From a checkpoint of a small transformer trained on Wikipedia.
Size: 16 layers, width 256, 2 heads of 128, MLP 320 SwiGLU, 10.5M parameters.
Architecture: no biases in attention or MLP, tied embeddings.
MLP neurons of a small language model. Each row is named by its layer, matrix (down: output weights) and neuron, and shows model dimensions 0-127. Each number is 500 + 50 x the weight over its row's rms, rounded and kept within 0 to 999. Numbers have three digits each. A neuron's up and down rows have the sign that makes its largest values positive.
A block is one neuron, or neurons of one layer that tend to fire together. After each block is what it responds to, as a language model described it from the Wikipedia text at the highest values.

L11.down38:519465494486522565428471447481517491462429568504517395468565533517496510489534431566429515508603548454464481471475479578443461459536492500459537517517525488480489532556598544449489399560514472487454392481560439509546538431512495477424468527508486577497570437403526486537554558432409559467426466594569488577502502597501418487538512496559517545513568476512509497514519467520523573513481
Description: Pronoun "it" as subject. The pronoun it/It, usually sentence-initial before was/is/has, referring back to the article's topic ("It was the debut film"); more weakly, header and table-label words such as Party, Location, life.

L11.down104:459469483486432515588512490517504484560426521401564593476519435477508520545565556477509470479542384528521484505458553534480518505532434469494549538401469455479519547418513514490531461541499389433477484547461544462518492677504519501542545565511404523436477431459541458533434704465484501490525594494444562560599489608454508552438511501399454454488474442533447513454500433480554455448518
Description: Mid-number and mid-word fragments. Digits partway through a number, especially coordinate minutes (39°56′, 26°57′), plus opening or middle pieces of split words like Le(vel), le(agues), Bacc(ala)ureate.

L12.down41:499512658566528464501471441553446599507556458488490520491524441501552496414452447456548423487531504525439486496517528557459525531494440462510483479555438516381432378532569590570454400511472571551464512524528466488542622524484460598520486398463424530509465532590487503468539440495556513532429504503483521444544455555494609556421524542462552483497493395507477497501453490495543543537496
L12.down49:544477456469501554527468510531481393487506493593578462468500500505548489471529513499457503521534535439513460487493457501440479472431479571540398540498440532522381455553553539531428454599422506438533521463588479473435529499606467543452483552472548552518534470466488439519459520518464408515544510473443447499568423571487603540570376529474585583630428511526353567402466512451427432520527
L12.down80:520498489455512430530492524498472522500472483504497378548452496503481455512532465535514430577520514551498519503562462441524517499486418594535528527403469499501433516602500546524570575463493492444506474451507510506525491565510531544571499457452495583452463526553454507434405479526536415541416510456531399404507487414528491519498464502532545458546466605559497638517529604452489464628518
L12.down84:507495495493437509459525519455528447462534528589505493514596366545600435510547617549480555430491530532419478486493520485484485536471540500366471521556495471569619420547524470561477516532474535490479447561508553481443538483474474474545465519523473455530471456505380493571540560437529536469459547582509475440494506558424622450522426487456494577484548550521478586508432558539507509580416
L12.down101:517528456456482580521534552467509453554553585490579521569407530538475577482514485563559502524431628468550531425443480428570507476511359532505443526463517514515487483537397475510453421533520512528580643415448557517476479458449466419446448544434589500482475588438525483576557485647489632473523502500556504547520451443474425447488512515551560463496545460482487445455460591466479450475491
L12.down128:391503571472446546530493458520513449545463501445541429445506507479456483464547437522512456526468471450548408476482502502425544520636499409480461526452512487426456420520527567532497529442476531495566499480437482511460470505460521484622602531519488525423519483531447487575523509477490524512532462533532546493506429542555494589436578547437479525525465506457455599428591473468370441474549
L12.down152:533538465436626421523524455533610474569486510452543396472559438525536583455515509431563476532429481503514505517491482537458489514509465477466516513529435464506529402538591454449491467451449462518526409519505472541488510502523495607417516496462563502445559558538471568520444550522434503520416523531544469557503420463506587471487528417531528477477519479477482502469579498512491603546619
L12.down154:441549519585538568451474417496511407506491438485486524481470488569513413550515428522470498499383217454528529439478533460478451434433567556533458507547620425429543542485538547511446551448466526480501475455558470537516457490481478508491490551510516517478609494499564405527431550453459588520490587487437479561485450484484487521520517496539536520492499495478464523556477474521473555586515
L12.down162:615516457440594454464500492417492519500491459460502532517500523451366463499543546553551470520540522518366485461405425543545599442535503424459491507573519654556522507487630477523512472583523590534480432596416484482544503491585439421507530607544524526499639448514475487476433486519494425471642486580511541527484564476465428528508420582462551613578526481478405527481499464487478435479515
L12.down176:509570515419458456539496493515516502503526478494420514516500525483461485465567539477590506489534605526531439524437518508525486456496630478491412493491494453504460447510556483575515451373530377440540579475560498531578525539514531373424480544528471459490510465555482514479530556492471572494504507416548553514537542445513495562505549533526436449542458453441490534463535534543522496459462
L12.down227:465465522469550504483551424429416443549630470447555475530481557481531381546506413461427575497530428576534521582480479643464518513502522490480493463464482433531467513486425517465505449417491506480514562486512451585576419441480474450362501457546490469440559517563481451443517417448482592479548481478568465534466458590573559549538508543560498521504550611462473559607555554462460522510470
L12.down231:570519549505512480509423584450516505538488425557547458490502433550479422458482456519459496477409548464490502498412542444577531488545532430544498592549514424584554472498498399508482450451496464539550575498533495398457528517472460512521584520363463543547375527425490407493432527463488516558491404462500451529509461562494540493537459482498618520597400493505481557499525495517481471473447
L12.down287:509512485479447453481500565598483503514489409543553492477473487453497520497618420506455484471490598506481604525461536529435485533474398408541469482516535444543434523416462517527569529506532482491485550440496443479586476422486458557583500486464428476588503562601500460544557522514542466449474431458460478473476554534432463534506498540522614482460461560495558545451513506523476508472526
L12.down295:444519476535640467597494500471474472429594515545490489499492536516510447484525440425499464512461656419486524476530532472543604583446495494411418530486516490481488556523538436494533454558522540508507490535432486561548488457524452510564496461480434554507530443600441470368493426591586543421498462476545457556447569544467503510425439469473442517524416579481448488466564436519475461477476
L12.down307:459462517408550470605544485559532501537479512491488556577557507498417488490518403515525500491490657613514399516491537540498575504534512530502552552536444522430502492532515496500528538445483596561415435524491513578484463531477467426454436449520453478569571584553530625555509442424492424470468598456498486484539462483533506465505454507568517495432582537507508590520459422576483463485472
L12.down316:522431490561508461526510529483601525486539456536482503495513446511541512586517531467476539470505692488515408550475500495418494517492486475526472584489524507506448510386445542499493574479462505513512489481524463572502482564472572524458522405568495434478573554528494522446495614488529501469482512509428461549443539610483555443564567574448443459449473459495562557509535568550474488531391
Description: Auxiliary-following negation and modals. The word right after a subject or auxiliary that sets up the verb, mostly negators and modals such as did not, would never, won't, should, and infinitive to.

L11.down233:537594508505532489430546490460496495472548523597571497424397528506467495553567468529452433572476547497663444506468512511468529438498547399520482607536592511526548364498543486497467470578538521486491465476427431468437553482471433503505532486433514565476429517446542465543441501483572523516512519447496519503468552568545522468468542467544392544446544519521513500578565582548488440602555
Description: Mid-name word fragments. Subword pieces inside foreign personal and place names, such as Japanese or Korean iy, ah, yeon, plus capital R after initials like A.R.

L5.down11:543497492469562547466588410495532468450445495446491568473451558548407514476477478470461441506588400500489549605433512430562527463498545550418461537519512624533498400551567500492454574558429587505507491457523525549536525556494532496414467478557612509511520452444493455417470596496443516553504502455486476540507444479497583479564535491430466432529498474575538460481425488545495492482537
L5.down61:565482455446537529539423470459567486450522507554555497510446604522395587448550475456486424589505616529519460493504474472553430448576499482534414502479555495479503395451505530500531531404529483528484476435555549401463581600481457517523450531614494559467507462534606491549560502448455448423567476522373537494497458544481458595517562395472493512516494545435490463426468528541617500468496
L5.down89:504480550480509494488452531487501558507464558465584555485555609422556470478514556589553532479527552523567493599513385492536504536484466438593483511558524473506481436483517411455499573486457475453481554611393579519452512547437609439555484528529476511496458478465531563493551472434543508474523503401554476406428464494480523561570546496545526496513461576518451495446417557491448448501506
L5.down307:490441496553503557438493574471474466445462487586516503436542475543510498564489509605537561501482508524463525502490476544574488465435483514468517492454590508478441456523497493506438523430468486440542515577548583508604435476467497530420476528540481526555562386437488410460546499582454522453503432476562505507460460545536426573477557436483475415534433533471542557430626552520420480569386
Description: Word-start after punctuation. The first short word piece or digit right after an opening bracket, hyphen, quote, prefix or decimal point, e.g. self-im, (in, re-h, 11.0.

L12.down6:507549425555537515474536539504492416443530496504526537530533520563481472380501527586417499468451550513480525501436482612500571416501462556447518586506455489522425402440496508499456480482569466447495548546452504483525656595502553453537497455513447562566509440543647468476414504475517453536533577570500530498508556513470400575514521445520480568420483545459472500504576601447489524534526
L12.down12:626539478528507558480471511537364565508443554501530452466394509577423457498469500451587516524488456498535425515485552566469572488475479472511444522463587468576597431481549441506487465469613464550460515525511468552381456484445464505563515565592496477540540446546538463472436575446525487516566470472440509466444496493502424372422517544498499454471529544408478505493478466509579552499554
L12.down13:467527544471476464557480552422487537606484490491530484497494445511480532496432542453452483473457521501525502484423588473569428516515510445490545512565460501452585549531485472543464558504425486420486550582530528504566551455517444481448511479476553478456473646457543369520451544533473497500365517401460556521480487503553573445437510550550528625559508489457440513404554579562439488537529
L12.down48:550644450465564532480490512535497519518513470585540515438531500573459502508482477501408501543543440534439584564555494550475383402498506567514508436638562521542476492473452505484414476517421471570357523575588465506541521507560499378433588457468448549516556579528526417505529474472488432573504489471552549475450532498468496499516517556521491492536521528464500577510537514533471412478513
L12.down68:543530541505518505481458470616503539618517460639535387569509559534568538519549488476545453493431535436479531515517519498475472568534458537524509507522441542502598476451601573460497531411590438454523500460527472466526450429488464491497574453508481463447449478425501454428474460499547500566471568507549472488563532510600496671542511439432526443494549477491615538550457541411527569405387
L12.down70:505534505531512535544489530489501460572515418444537511403503512533480475504547531491479499436428465552585498491352476561479503516580528490493454513409499494486511501591560474531589574498537538496471442559425405486526555524582517567496466471527588625581466469424451546533499566430528415488407567504564524490475487405487480467561484523519477609533459469549445456507449490422480417592468
L12.down75:519504544572544481591500539484507548469449522468570467542478474448492546518484332538470491524502494485455402529544566620525496520572446629523511532442465401560524545500485540494405495453542469544433526476519532477454464518570495545514501548576481470405467462501507528526563475427534476501577532484489540394462428491388534526476490479526488599549460524442456471437457504518551479569511
L12.down98:473406466542455516522494566547492472505487489501398519516545449403556459561493542514467414532492524488498559502475566596537550459537579480595520419587459440448576569489427459463489561469579497529497516584547390472472532541468398589468468517552572566487518471541525563534487477486500486503548534470424473539553491423552571517533426437497496437461489536450435508523555517565521494529615
L12.down103:449623492430479516434536531358473503450490591503546503490519542501548530560470529572563476484481544517471480464535493437454570468469480468535481379523500569562490488487424489472462481454480486583409530485537502433495563407523564471505567461510449448529479526466476643488520571482481505530535487477483525476477528579518449524465429443543479491532353556542524546436450464587484440407453
L12.down110:553533462480475431513493529415460588559498527532524473444548514421544535500529455432564523539523715523572468458571432522442469466501464565599447463479488511500467541452468539498515519514450443474439544477579504450442535494468452536525477477569429500529609533520552503474491529549541568462435556441481502464546569534444418531546527526443510523482533515440486512493513459512451464460498
L12.down122:524457573574392508465439455451470596526442480543402521548524467464527527465489505550513442517500619478504440542487462446481519479564447515497551485467581502595466498527488513409590499531456484510494491366492472485510501618538501539543480507530509510448541482482442486595488535473544469493445524619448403440551631452473499548523519453488412568473500526401500544493488403539469524533513
L12.down169:586469491500491481439583410464546512486427579511450484516470518369520449536502408543593471433530556477562582498432496510495437473455503464585500562453548548481551551476433549495494526468497491571504546444488460486559473428494506511464494570510530451476592545585445547441444503543446435504545481636433525448505482517428489495484490468457500505485576514521498421493519445529431456369566
L12.down183:497559534484468423554454466528426466490512449534509403507479462534556469413420459401451541520434464518446512450512549497526568485448458490470448426549568556604518539429482548541490464517496565482426485543464523499562531558385473504419508510529553508525517588474534535438570540539431463490478530553560492604531489382590525545490471412451485443453522536451524510540507455420499412448532
L12.down222:542457517512536513563435437513492530530461479538513510540406496549451494505476574567458452505559495490497518515535523591485449477531538446466611586469486448428485441507543461500514447433473512525441518445581483482471561482452461498507446499588529563475554611460479411536499618425403427485400491594522490545569529552513438620484544451563528499382513548484469455402482504412499460573581
L12.down242:486531510519556556478500518521493468476488447442478557500562534580488473456496414612566392568499319402571533511395471472511527409482523523542476564453550468520617430548510401528554497537508539453527519540547500445505518513489477503513605581455443480528534453504505535526534554501555507483467590421426516494514522508503490460510508496522485454516438531485502592479532499452452428435575
L12.down279:489575493511456481382491584542470598506568390393499508437493415527549489504497489485506496448449454411417495469488443516439572459570481519500520439464560538538448445502574493523541484456546524584475473547555512463537544470375558543575458512484506451488474492510537536582482405527522497463496489527575385429441549584530508516489483523535562514426538581437483587512498537550527499534502
Description: Quantity number digits. Single digit tokens in quantities and measurements, often the first digit after words like approximately, over, around, as in 30 meters or 400 volunteers.

L12.down39:532466488537449445511535552481380548560466532504391485553506477558427461413503442609477498471494567495443438545597486505486477459532411449498529423399480479488470501474543547505468570549482497557460458465509611511484466426506453501472420505529478494600589461548550566540516525493548489533522486454557554505533588482387544580508534441493539491524490527537345484502444528484519459473539
L12.down45:514540427525526475428500543428437505472524667541527478500509515463545506469528465550460436496442381606449493533423467635474548492527521532479580497416498516517519469513439456530526517530466538489478539571572468490563489475420552557511406494506485473567596519513530424561622480519509511550535447451462546448434485513543481531465539507425531497548486541501530546466501496478504453510464
L12.down52:485476481530413534514414483534519397545436505476562447525500517402449481517486470471476537489509599556517508479462556452479536526542454458566562564490595465400502521500467510545431521472479464638451530588473603544556485599468523511483361527526444559517489425365515495566524529500533470514465505474538484520529515597512529551449443543545503530408507467468486549568461500455552571417492
L12.down61:530471492541484468458481545481468506460498534529570589520515531515398494521469457521453531533404407453429459511556373565487534452548543522439559517504466439536534522588506610492508506552496447401455510436439594528490476600484472488339445494475515475461561484428463447411454488509495495487573362480531410437403412507466456531516551556553496565514415548578521502541488480585481547554488
L12.down63:553525456420439526416490492616521465537510473535587457518564545543534423475443598562594462475496481412580500541505589445496399484561598493442607484522521487535451479451471508509488513589479562425530385516537559404482556417446549430423571468522448542492540471437531467468463581473517522513467502479470579553545514551469548498440506499517499493578673516534477472447582485526502528471539
L12.down104:462525407476503476525585347483455526561499403493516536512491491570522508417439520544461499452499481501473511531508528458569534430556524468514465423502538400434481467596538467493494542467526380471551500471491488475445564578551516470376450525461543461520473442446436578451499474457493598522596432406504575522483456559448562475595515488509511483511493500533472581480527558568430509556543
L12.down118:476530504492508534438517509526556527431489552488519483485501508537388525455560446514534420445491481523468647455507563526429577562519470511528589473483500513520417408473519476526473506453434463570555417472546490558496499532479482471465428442439403540510538428431484429510460508576498474524518532499569526458472539472424487504608435453447509567558431532426445539490397491650463510468599
L12.down121:501496477473511505501465499472454445571517479443468570456465551478595498567470505609496549479521492444488479497424547420439560467405557434507484569463500573458416512467542471492432659456432481473497524529586519511493493476449446437500616520489538497459495522471526565552588523435544590485503554526528504500507640540539459535445506507531463429544523508499424599423547357541510565537434
L12.down167:436447463560530415502460596467371514556565610476462469497539422523496492455578505566493509500520498404442404388560468482513443489486428514453595395462483472534445487543494455506579472448538436479506444536543458446480506527498539435522455515498477556455531407580522494517444540485572632500487504481502473459479533544520457513565559495529518497459481533489444349494443472546540495482605
L12.down179:527492444554523589501445527505532539627537534485530545382527554519460487548469472463467566471436525510497428505361593481438506521569475509525521543522532492468477507419452458431552548481537472382662546512427439462490495542501577515565523511507548499585535436546546523461549535517479524525509489432457478529506498450508489435534558497442448516473526462546510490515488394504501480522627
L12.down192:491483490486441494531523474571500516505534436545555450552476482442483549339548557520519475577569663523477448483554557449570544478442458474553415459526585510524454511439410512432562491452472451488508469417542466397370468457487486465526432483531482563446368553493504529432537487544500479444472531572477431451535475456568505438486476490527465513495549517518447564403517456520569531512393
L12.down195:480507466514526549549546555539520517499553603579405504543473443519506563507552508558553470501598626531502425480543528549493481518419507523519525476499476466591434509538546460453463532516531493490472528512483385571461438515444564490420509621492512415519550498454457474561521540440509485601561530468432392516460489566425486502516450493424523496403451459465456507543444442457514478413582
L12.down196:462501390463552441484499500471524537440521549436459495450459473472425598541552485532475498508464345550513532516458591481438535517486550520484522543549504529455419523472455516499516464552493454521495569538484540547533564445403503628486506513522517512434520592448476485567487524427480554485491533538402471463453478601545388564539419500501429476500418466421534513488527542508566532459499
L12.down259:443480576588558455548452552543528477469436411461481539571551537517481436538482572495469568448524499488503545495482481539532527506500517543479457488511437483537571416450473566507499380494497633541487457521510398509496474523555417541409498529467459524572473467480526464537530518515442503483532446449549478677512536492471457600526557549474586470470537454512426483426471547557494470521554
L12.down263:475459522460538490528436530527561480551422484549452532505407476531483521497454451442532428540560412409533529583554495459497515478505474505507406534514463502449501371497547529544533552489501471544509476500563422556549509568525474527502491499483523463431579498444421518547568461470460511595542478465518501522552519434539502514544502471460539562521548479512484511524466534518419546396515
L12.down278:490417506457425499564458405506462578487459467539536479377473540515537539538453507472583498574441387600452501500500490531498445479484564549434536462578434530440532475526522547506542489509532462485556520552560493431497453561452532481464585453492484426392504514536483480580461469423591506488521447488458444530417481555486493588456469467538510436517549531497575499452434500504484412500547
Description: Fragments of foreign names. Early word pieces inside non-English proper names, mostly Arabic/Islamic transliterations, often in tables or lists, e.g. Abu H-assan, al-Y-aw-ar, Sug-iy-ama.

L12.down20:539486434622451532404488511536487559545456443446502449567535558642489490510630409539477491455551565533531580526423470449447443426440529575555501452465467463521494476490570537499476502500490437475514544510528515506444528554433489471543523479440539522488496494499443502559533519520465564547495519486526527505438414504628453409458471512459553501440452573500504544446536413396506522408521
L12.down47:470482408406483505445375441556505505575466487470446499482503610488445597523561456515461474577608563454565555615382487418522511477472515456451352544458515537454472542451481556559485392492546542419468498507454483540583542485569459557490553470521517541592523481497498449464556387630553592505472408498496554497494464513559523504493429478456519384611527468499525519594559419429416474553573
L12.down55:525572481380545479486532498624459504485480598536470492515594440453397486530500549445540420516552541521584494445560489546533507562521455636478490530577441512517505605510411547550515428472571429495450465514510514442481551487454561513478392499528472531476502461527481471508438496568530488550528451502536443459498437530436458519457458411522533454552426474542607437519477559472562527424557
L12.down69:571406531456472512432479459502601622430480411407477452444537441431551549473470469575454541499534651476448451479614666575521486493440492479484581467504505433497421512516499501530482513499663486556528458499546478440542555480464537587516402584480521583491458475484490507458437579468515426464489482535467569459485569513520462531504538521466420530531598467523474497515423474490492561509468
L12.down73:543457554527485502474421425518432537513470548560560535491538457504523556505512536542547519458565381517514508483484540442548425492490415598493490462543534501431540408587445492532469560449499571487460460502465469444437490491550553496417589476516436507593501592520492525421511421545541485476490503498437532524453504491517515447482394439523475357504476490459472521560360558526527511484468
L12.down89:462450471416509496601557563508504503470474542528537529447455547460451483588465508451484517586542457477534412588481564641516440557385457450516462521474490515489556506564485524451498578546565434508479574526437482449513481399504467520561429475501504491526499474504582412536534470547501451473588475456458434533536561473478408463580524467473507466523474477517448444478557554516490432596527
L12.down114:471587569477524580439494476452481513529509601552510519503482460566495458482464422446451520597519636569463511520535520578492461555483442549511528581541523497575512421508496490458476472487474420477534545405547499444511564428542476609503557423463445561433512442539522400476423566504556602462481575540494449454559479568542441473497520509498423465493598466492553435494513510543560485536442
L12.down131:496555468494592536582468530473494513457477499582503552503489534463427504566520444490503419538527439503606556482504529504549580510429509486578468585565484516541512484497511441500483488503489476440499493552508428415431516545405503393527510446572445419578526440441487555487461498486483538534515508438433432473494514513420605443399644466483424419512507412628397501576487468453480533489483
L12.down146:598480463546464514459391601449574452570559470494517415535491480444445543452511470440543593417575689444545462461483501403546492570529491490488514487550578465483545498562414528529473563490526534471462458461555495520505472555440514565442511516553492497588438504501477476420523614517503498507480524476418462370428416529464474592441493522481534492494420532552532442498448533551474497542490
L12.down147:454519577516520549499488489478524500527562573584524450503515588512550461493526450479553472647501467430423536488500519508516530450437535485434509515461460430499474568492521515525492515487413583469468436479548416620472458486599464533444432521582503498471517508498501544528444483505471470504503450539421481461516439592521497522577496571401442457478527572480419449525503444510480563447486
L12.down163:568511459563513520474439490596519505513405454535392464405492499538455469527396616551424430517517586486465501576468449498452506511519508484477486590603547469490581487519561499495490525478420462537593536492545532558550552515462491517462630602504506485454549596458503479543450476530522467449466478503576464444589497491469507559482495434453458497508464489450510422464475521539484497443482
L12.down200:433486469455458521462405475601581443557479527441556447576491451575506538502411485489581456479552523441536426463540481489600492549457511593495447489471572474390570498431430527443524521444453526553586481517486466432550422560524455477555543507485481625473479503559514543477485496552503476470559501489522539537562465506524558498473457617506457537477568519464463417438537546554523557565530
L12.down224:461439562480514533398456477452515563477503533441472476547554484514448501495545532561498474464491805510545512503437557528467464476521515561543554499535432485560535514581435518463485598502442484491469527492452495482514545547519494593501534442572565579513549560549480511539381526575418437518530507498460406518470423475449511520484498523520532461568466501461448417525489538459500480521415
L12.down274:454443473486548471508373503502541502475418526522518476461578488595534450453475514493464507476461635495494452431557506474577456511478458511479438420469541567543544504434489551533517499500547521489425521404554464524526427571462463518568552499453545476474491513530503501562479506484482513415486470449450425527467489485573463484573481616534490526506509567533632551504453545494464459512492
L12.down285:522508461538471579626588565463401474488583479440551506471499476465463485435454472404522478413507605583474411449427539450439474511434483540484441391468465500528429503604627596508528539575484452548521462495501551496465466525471515534471506508513453523488493481553443463425497580468499429412473470463520544607431524541464441555472517498543559485532524470526551527543534581483470507575518
L12.down312:583463514458514568468579518547439547488464507536472499525439533509446503446553483494526494545537694488466484507497414535620414497551482434493422584454490559481498517628568410553509598475521541521543405529434470483507601465526453501495482478560442554463410455501514414470545500515463461515426426461549542480581468472399518516522472445433476401535488450455554573590544537415535463483552
Description: Anaphoric subject words. Relative pronouns and subject pronouns that refer back to a just-named entity and begin a new clause, such as ", which", "that", "It was", "who".

L5.down59:482469480527481658516507500444439528522451564440506468471501480496517436561536492446407476534487564506463444522459538498478515460510472570487510538590488456520520497538424476513514521470551554480497511491554423495407564400511528489431559505522549525493498548586485509537543454502468500447511449483529510486451412424456495471451493457489463555441536566516462525554509448515466449586502
L5.down265:386482500505455471517463429445551533523520501387519420476517445401418467445482509439512542509477710554516497462523517546440523516484470563558557494445453506470511587525436504492505443570558518581588556486459548490487587558500520524565630470467481525472465510522570584522526517439519436505447422581458490460477520552459520485504548566470577542485520483518502507439496517431538473552545
L5.down277:432576483441493497459461462620577495488498467549458510465490465560452538503499524494479566499494586417464509383460521554549468530426471495497494479474462539512482482627561504557427403519473505462462457568465469507415518534511418470510558529480446490524413449543528497565516549545466479525488517475448472430562576536544476530519429502569505460580433490503499565501388443544516476515461
L5.down288:492442573487465463536441500464478597547462533467429497449573431492537495541528579546526578498453649478433544507545527590538458439461478514501569452463481608542534521532532425485532543557520539493515485498426430495468524554532497523449512498426480546512482550504507546534607526508503410492461508512514483456424478448519565440535453481560531442525517466522572432536541521387533477469479
Description: Anaphoric subject pronouns. Pronouns and relatives referring back to a just-described entity, mostly sentence-initial It/This or clause-opening which/that, such as "It was released", "a hall which had".

L11.down50:522426469520529475457459467497481595448491489350486550467466466543409456510520519477511561458528591467450533487528605388418517515470517512470354513539595492507542550520471439521513485473532501530523481555537526511475452439516467568463463494518365451549491491571503566503453421441524535483533533563433513484445484432509573549423503473550528403495447470488455516554465381463468495438454
Description: Manner and degree adverbs. Adverbs, especially the closing -ly piece of a split word (stead-ily, cheap-ly, federal-ly), whole adverbs (significantly, fully, newly), and sometimes degree words (more, wide) or auxiliaries (has, had).

L5.down43:437430536471483572433540536440496407526554474470540500574443508527437457533537479526474546560498503443557534510498505476495487489507451524414438549408525526459480442533536441511457563595519470482489522527457506477484428565560542593515621488585554533480502392537529584604504465496455573500452467513465474486504471483578476524511434463523526545540576591478474506478489594571536494540507
L5.down78:523394484530460460479465553444470478489567509481575560454508512498377518466489549525486494545519418479590555606522541512545492478534502523412501532472550436436505488487471467513476401425442476521529404496437504512434440426534501420458487508565490421486426520413411557461563545559469534476480597481480528475463358460491553446432505518442534471566519562498481553450565524596504569571561
L5.down283:487526448617452516469514465540411478498495519458479480471545574414432484386501425561480543542441713484499449491507440481503591519410427512500504401501501518465458492518464452496636525503544579511511455490575534417510488547526435560588574504492528449446615455584424540467523492527475462501452407434482388519430599474511522462530546532576541485451526530462604448429450576477559502472488
L5.down306:487547437463523472474492498427520521460587510484536543422458481465508509471568437457468524561413539498594569386524548546456493541438511519465430517438492505472549616528552440429488536494555509525626574471554445623509467530548517407466553454529490516430626522443485587496510566464530503422467466459396609511530503527537494459458562535528497516524419534438486637454542527514506482536546
Description: Pre-verb adverbs and infinitive to. Adverbs and infinitive to that come just before a verb or adjective, most often the -ly ending (strongly, greatly), plus soon, still, often.